Weights of a small GPT-style language model, trained from scratch on English Wikipedia: no biases in attention or MLP.
MLP neurons of a small language model. Each row is named by its layer, matrix (gate and up: input weights) and neuron, and shows model dimensions 48-175. Each number is 500 + 40 x the weight over its row's rms, rounded and kept within 0 to 999. Numbers have three digits each. A neuron's up and down rows have the sign that makes its largest values positive.
After each neuron's rows, "fires on" lists the tokens most often at its 100 highest values on Wikipedia text that the model never trained on. A number after a token or word is its count.

L4.gate203:512511481533572538491571497505515503545528503521487446432505615451548496490470456590443519504471543498464555457526517514451521505511455502530534554523501454522523445510424546492497481515487482495525521427504582469521494503514532506465509510504447476555526458491567515478527485559497552523520512503572475460471489531526503458532470466472583488481503393480523433505474541507496492415518
L4.up203:461512537519575522470583472512477501539546491473546503488515483503522541449565554521441478555424529476451549523489484460511522436446452502469539517452443530516569484526472556509546463569447555488535500447518591493577506402609564570539455480494486520569526545474534455441491478483459531536582511495500523427480534468517445486529521455503562574525509518509571478460530520469558544476503
fires on: "| " 29, "game " 6, "series " 6, "+" 4, "group " 4, "member " 4

L4.gate890:552531519601500414565525470513492530484506573495464444507564466470520475438517506479494459547495545559456536500530533489526533461558482458536521533503490515546473529520485468446471453488573431487532493557457464501469425533399469513494487490602538517422494462557491532508540509523495525470494560528501505552536492492538471488478451462429506481502576465496496445515464424517484537498592
L4.up890:504515542429576513490510484549446573579482511474431481533511459444503483448511558513501441491499497466496485492505534586488503513594497562545534515514500537487534512480455543525497470469467545507418510537466475458524483526526479511501516498529512481498494535514451522447507469558486499460607590563523424490505477510492489544499492523498497554526524455535493488487432540488506442438483
fires on: "b" 70, "st" 11, "-" 8, "as " 5

L4.gate866:480489473519510429474552530499500573515524513570466506544497483499526502435561569515553490556486490454541545515485443549497494495507538508511522492466540517585425486463463523541601471533475491523466562503481504485438521535541530500485535469460512524507512474489482514510466567456502474443519502542486506433513572531456552473450460473517546463560521557485468437454542514508485556477501
L4.up866:451508478447482445451556524440497506476500508521580500520473475496541516443471464514533404580515447452495470559469503561565528544491459472542513484487541518446410458535479469528530477585504503456484459539426482468487484540476498515546442543415459445512503529480436502504514484474477458451498515451523588479512544526462445499548487493567493536481519566517445494525492468476466467518510
fires on: "–" 31, ", " 22, "(" 13, "; " 6, "ce" 5

L4.gate967:538510577530500534514453495456529527503524468537472509462537572479517470414438542536504562546430460507491506587483488559528455514483473445505433446487531466543511444522462480420505499538455530487500498525550485594576489551511482481526561529523470488464497564565472538521527463455470564475502474530515484520480604515511502523479506532537500482500562436483533506466491470504541438477581
L4.up967:538532507576486518411488496566517553498517402469486539459494481462461434478522517534492537496492399425531569473460450499506473465590482511545480506508521482454606487469550555449544473487498453530453543488514494504419480545468537446526445475498463495444503437476457497506533465481501430535597500571498487508446487548509439485460498510525436480470514556544534527569481450529562524535592
fires on: "as " 36, "of " 30, "de " 10

L4.gate648:464468476542500410453530474544530477466528424465439397507509524541482555443475506533476517462530496456504518571461494478473559534589565507596537439485455480515498447491422479487527505486492527485523465492561544461430497464518509530451426497471450540542483540505516550492518519544498574490535489489500443434399506512538515444447481442503496466483539520512525525457456499474537472464525
L4.up648:453501480532462432417484453562482551505547536563492477526482567557566500484496506496499505446465543487521523540529509490500560520488455471526506534514433460375508500513467487480508472431518522550466478461534500517461468408450498517442536460435500493544519587531509498554505540558478549491524480533481467435495556463462477501475476496492491422504493491520449576507488448510500462526426
fires on: "as " 32, "ap" 9, "at " 8, "with " 5, "in " 5, "to " 4

L4.gate165:417527465501528425517502527539499498486492522546471520603534508507484448553452488428532515476509512500523435506481536448442482522479548559526494451507564442511522491508452543487570482486502522481437491466510504483514502446480466463546471464404545511460509556502564477454488540503471556492485475565475536482489447483555491462580501511482583574464441438484457470451471507589483434443469
L4.up165:517522535512507483452442494583553444522489489545471537494446575469459531457481454451493483486581505540424483530480507493562526497500520511564480526519531570445413519495394430458514500466464504578530505539573463473477475503500513567477510564510524515496498504538493503522479490457397496469408485599512509534521489515529534511527531517444570469517500471434487499552480475483530502454462
fires on: "on " 47, "ik" 8, "On " 4, "| " 4

L4.gate418:518486501533471578512522531472560475532509438479476506533482472503519574530469580534560480505517471537518578491441436481532487583473543511576485435484564522521436482552483460520456509504543557461463483471522509485496495529559437465513543487523481544460498435466449476505502554494414507488497493514527449535482498518492552506443520540468512517591457435554477550536517472464523516572480
L4.up418:488566470521443466502503503546525490522496436465533491470468537462535540563486587543557510553492544481529474442494497565523483461557469480528461484498451552554471475497527441521476468529492493500447507544533489479442470568483559507433509607517486495445503518511473431536542513481398451467485523496507514550542507488464500488506442440454441487520476451461488522549469551520490466466465
fires on: "ac" 16, "h" 10, "==" 8, "th" 7, "Th" 7, "al" 6

L4.gate174:428461403499544510469541463602436596457576506426545496454520494493490558414473467507504431506490529456532476500535515488489517528441456510465485456465446426551352488487490520493533505541526435498505523505459477466496502504475553500499529499451527542437553571513480529551547529528450502581459553491496508464468563533542522545460525400495513506479559508531538446478476539469557440514559
L4.up174:482531512536526465408487502524504507421497520502495476531587509481512516476530504496440483549599509542484539465514489537489549523581443494403523568453478556539441532548491490457525500502480499473490562470513523460462511521430504494458487513471463441539534554403566530534502493430514503580506545467546524538478500506480459507496432536465478485475534517473463553519477521531583450519503
fires on: "; " 59, "| " 13, "\n\n" 10

L4.gate10:499536498497544456488567517421542446518501510507480521529474525514543565526527539485498516552474503566538474532537432530505432470480485514519570559548609560539526521557501447497503467491455524505521552452518524486437447556516502496535491603482527486384485540516541429530496526506535458557414506496496494526527517505457534466495505502417447526516418486509443498490483386544582539510464
L4.up10:519448444528567503564491476506482481510498538439471533513465491504564461532457487504597459465440521489462542489509470530555568566504521524530450545498572426498477485478512473572535495538556488531571509554497528360536520531493511540514579473473483488523474560489543432540501491475507466484498484550517515478544480527489515510496602514491521489530535504479466450506541539531538573508472
fires on: "'" 99

L4.gate379:512472391545496479558559530545578472428575465460510461488574571523510528547536496506516518559485485463453559449477471512450524534539470478536487461500447489545436502476512460491494422459438495494561396428471431499475436434427507539509545533567559533497449516478485533475440515480526551510499442550446506484458467437512547523513482482454479589529488432507415467480509453555494587519552
L4.up379:534476532536584486545516510490513539521477401468494617508455509457503543389512482496541494552494522523445560405508441547559527474592383514478524507566517527524503523498528528506485486528416467530514466472473492455545567474496524469489515480532527555414532565585502489512391511517541481471519489517462458450586519538506463517488502503472488488425507480477531575430480480496479486420533
fires on: "of " 20, "ak" 11, "at" 11, "==" 4, "time " 4

L4.gate658:487490564502503558587574413539497522543486443471569482507445498483494551513525503427476543502526535442518545442531468532490436450523570494492419437481503491525455525582424470525512478509486468495554558448506536468520511557502470512481489502543533498501545529479423489493533440427477470551522469485476519527533491523514536530457454515505473538507553541464571509472476542422507500477503
L4.up658:452514495525472513512532499493590523474450412464539523463563442469559531537564464504502475513506434493543562456527535491533519499418466450523446530542568533510507464504490481496492398487576481497518520516452545505521514468438477484500521579509552484495500520511482502495490527489487526505501463495484476459419458494462488523435419453455442460558462459553530494522521512518549493467509
fires on: "==" 45, "===" 34, "League " 4

L4.gate42:480571500493601529462489489451554535516485512525494554418518507452469507545485571464473442469504515525526521504459512500508565499483472459473495453552542510483583482480466500515559530517502458525497548504429508490440474448505491483506442445538478477540477537434488536574489542513463498515457552471560504522548551477490545521521487495431441497518470531462457442451529426552528542472457
L4.up42:477550480508559550512553549444520528548556492487451461507465500480496510508429503481408477446512471546440525500484500471464555584534495465537516481505452490486507481515547513494519547553542441536460440469537529497504462477429477493464536509550486533456375460447488466561433505504433474594477516520523613515537395520524538512510480480545492502524478560442433492538520523579481564529500
fires on: "'" 32, "re" 8, "pec" 6, "h" 5, "ir" 4, "ar" 4

L4.gate78:480514517548528449535578472507490533495544524518487538397526512441483507476454498449493468511559534490509505496450459520505470486571521535528492495538569533537492517526461529464508484486478459554538491456424504523439462532516482428519477391568571459496545444515549511517501489510514480526463501542542446474397538521494482475546515466498534512479478364545482426482485480510519549427544
L4.up78:446476531447448486508544534462484522499459477521524504455566517499512478499484494449488459554485516505465510494459572530484576516586416508543531498493558619451527475604483524478496496537509500544484500466455473484484412507476445535504516485501540453487489513505535424518527525463460505509512456550564559433444514513491416491494428507579501538482437445531507467522450495469500499509505
fires on: "." 29, "and " 29, "/" 11, "or " 7, "th" 6, "ac" 6

L4.gate1009:464533514510615517544493559532578485485502506495512472564581553500556498496478465514491494457495400421486468494525543487520642534450548502465470559484595442486528504561463489539542580514551516555466499458423537522436412500491482504436516535543488545544472513514534495477538492490539593510480477502524535491511486422482513467472514570511503519531433511440495449478484450531540568501487
L4.up1009:502514498513484495529547549492497584502506438458470447546547486491575489473509580471487470476598517508565470502471490540457466470473565563504449526522570574531461438483455473517466567537500515563498522509503441486489469552406500554504487504518462499507467528583551589484479512549582428509471479495462429533550525457490488525503512531585509446475538536492505438455607477540498531488484
fires on: "| " 67, "; " 22, "N " 7

L4.gate549:404520407546472470409536455524479450468554524549455491493486496452443463482511509545538493477534505424460467445530446538459477476506566484489527487521512467569475430567480499501541523520488418484469552445537503426453454479510447447545467446442486479516553518482506445526436559488444456457457442477580505467413439562523477453461538517503474504494600494545462480544517527502496482512476
L4.up549:557471490504493496503462513449478527582439474484448556498403531520587490545412542579498492479555512484469522528509524501533501538541479505479453422512489532521484503441572528501445458513480523447439481509452485540489553478542491550469530521465523500505472552514542468586450516417535483523514516443515476472485526486523523552434460477486500439491436543498459540549463493538592510487541
fires on: "| " 30, "; " 18, "0" 12, "and " 5, "or " 4

L4.gate212:561505457415570493469490519497500559507455515500475581454499519433534470464448505543467513424457480481496523474473438470496503538384467503497499535465496521556435472483510574459503449494530490524496500473427469436494482459458478474555478535507616525468522482465514476552595523482499495523444504481499496481442510550518529413454473473446534514518549492471487577461504596491417502476526
L4.up212:528536489597535575433486570488351503535498541479487465539554487507498533465552464498539470511539495493448484470487543535543458463466437499540482509444546453457483426504580544464518509449505518502577502527489428474498504464486523560504448482474491527472499550519487432501486492569509477425485508493453518492518450551589468476438530529485468495592435513471475458465468522513449557505489
fires on: "; " 20, "r" 20, "\n" 6, ": " 5, "$" 5, "E " 5

L4.gate524:461538476524565452454481458534501460457481478464521477492535492553509441441490579532441451476460513465483498446459534475432564469518496446478439445533527496474485485541505538495503602508522489534464503448492544522494413509479528522486499444538559581474466453552576543527523548483432550458461491507543456473560536451495469537497460425452530535538511470562477444531446448531455510455484
L4.up524:516497497573449408470440482550536515445456465504532528441460486507548553506521453484535512532539459472522549516511518415506506402446510494404478468495476482501515481472518481470504585567386460565513571485575462472543457494556512474516553492521518560467563536530487464467430495434556463576500489544503549537455509535546478505589414507475448524499517498420582484450473503499481494428443
fires on: "==" 42, "===" 29, "| " 6

L4.gate192:457492469443481517561497490552514471396497509516466475417504525526386509523519556431551589515514521534466543515438518476546459434519493554501462395493473462515544492477412493473438486479463502466450450501451445547525512442480526504473561563504555455451545509509506535496474475548508475522540442513411489502451516514536474510459475442563588510518483529535538437522539537474491447533536
L4.up192:501559465478570419497515436494589443520540436443599489499441483538505506504544514501522524501491521507457613464451441478476489458543520510547511523489470475523474465580566475450491457519515514503528505471504510550481502540487575499519548469544496478488447469539467521419511520512529555421528552515515506515463433417463528488469442470470441508542497443555484519441457488516516445490459
fires on: "in " 22, "based " 7, "or" 6, "known " 6, "ol" 6, "as " 6

L4.gate344:532514456547466456492541537512541463458527529530515513534518412553556471440421435535521487482504480466474505494580506493521514441493454496542566443522498547457453466487475564515539416524458430478527505525455542433491523510486524455576480478469517507456494493480479493552479518458478527451519480525543536500360591434456477458476485503573480497500531508484484525485523509520494507528479
L4.up344:474527462505446502466476535474477447449485539473505470457456501482486497525502516455515494468540578450549512519483501537516474512511466577543478465501548624490500540440540413494534573507492505506531473510570467574541491511425496540551469561473514497509475504535563461366486498479555494502489554496445535461503498502452542446473510486546525444514547453475490496508521543544529479571492
fires on: "; " 62, "\n" 8, "(" 7, "who " 5

L4.gate308:490519515455506548442500436500487463445651497484519439490588525575457456538546520495540460479530519555564475512494510396530501480536514512532524487480470528502522543526516517382501473542525545476495480457519494494535542469467470491417516491561442561513554580403541551454547499498509557591529641456442488523455433471499476472516530485411490530507559443540501496490474477528503553481566
L4.up308:507540543451528518467557482569506538496491487529470553579473523466492495506531457482526533478485485493519513472478462496475498481461455493447460515498482410495516541519502517535449426450418514534432526524534499540466527401460460541524504461430433574511422472478517580494467470543541544426527522452486514467465425384470495515503494469453494499510465504497477517541477454487438470504510
fires on: "in " 46, "on " 29, "at " 5, ": " 4

L4.gate921:536572546552533495553552567495491512500481570492419504455450471486461504490558490469509548561505458509523533572524441491503466398407509506466508538430503517481487451467497485490538521514496473400545534439525508489527479503513513519529479388604529509466513459514568449425520470443537507447432515526523557569493528562554491539409507550516505549470565501507474507521562438451545533546518
L4.up921:479530473443476507499455536456555463493465491502405516525519518441463467501495423475544531468455560587492524487485435425448504538539551494491503475507524448540469485426463523511554459482500485481491491447490532482496524527538456532530516498523445450540535563429423552508499486523468452489475518517525473524534436477519480492551542520391466528473506606518568515435529502523494447527547
fires on: "u" 19, "'" 17, "." 6, "list" 5, "r" 4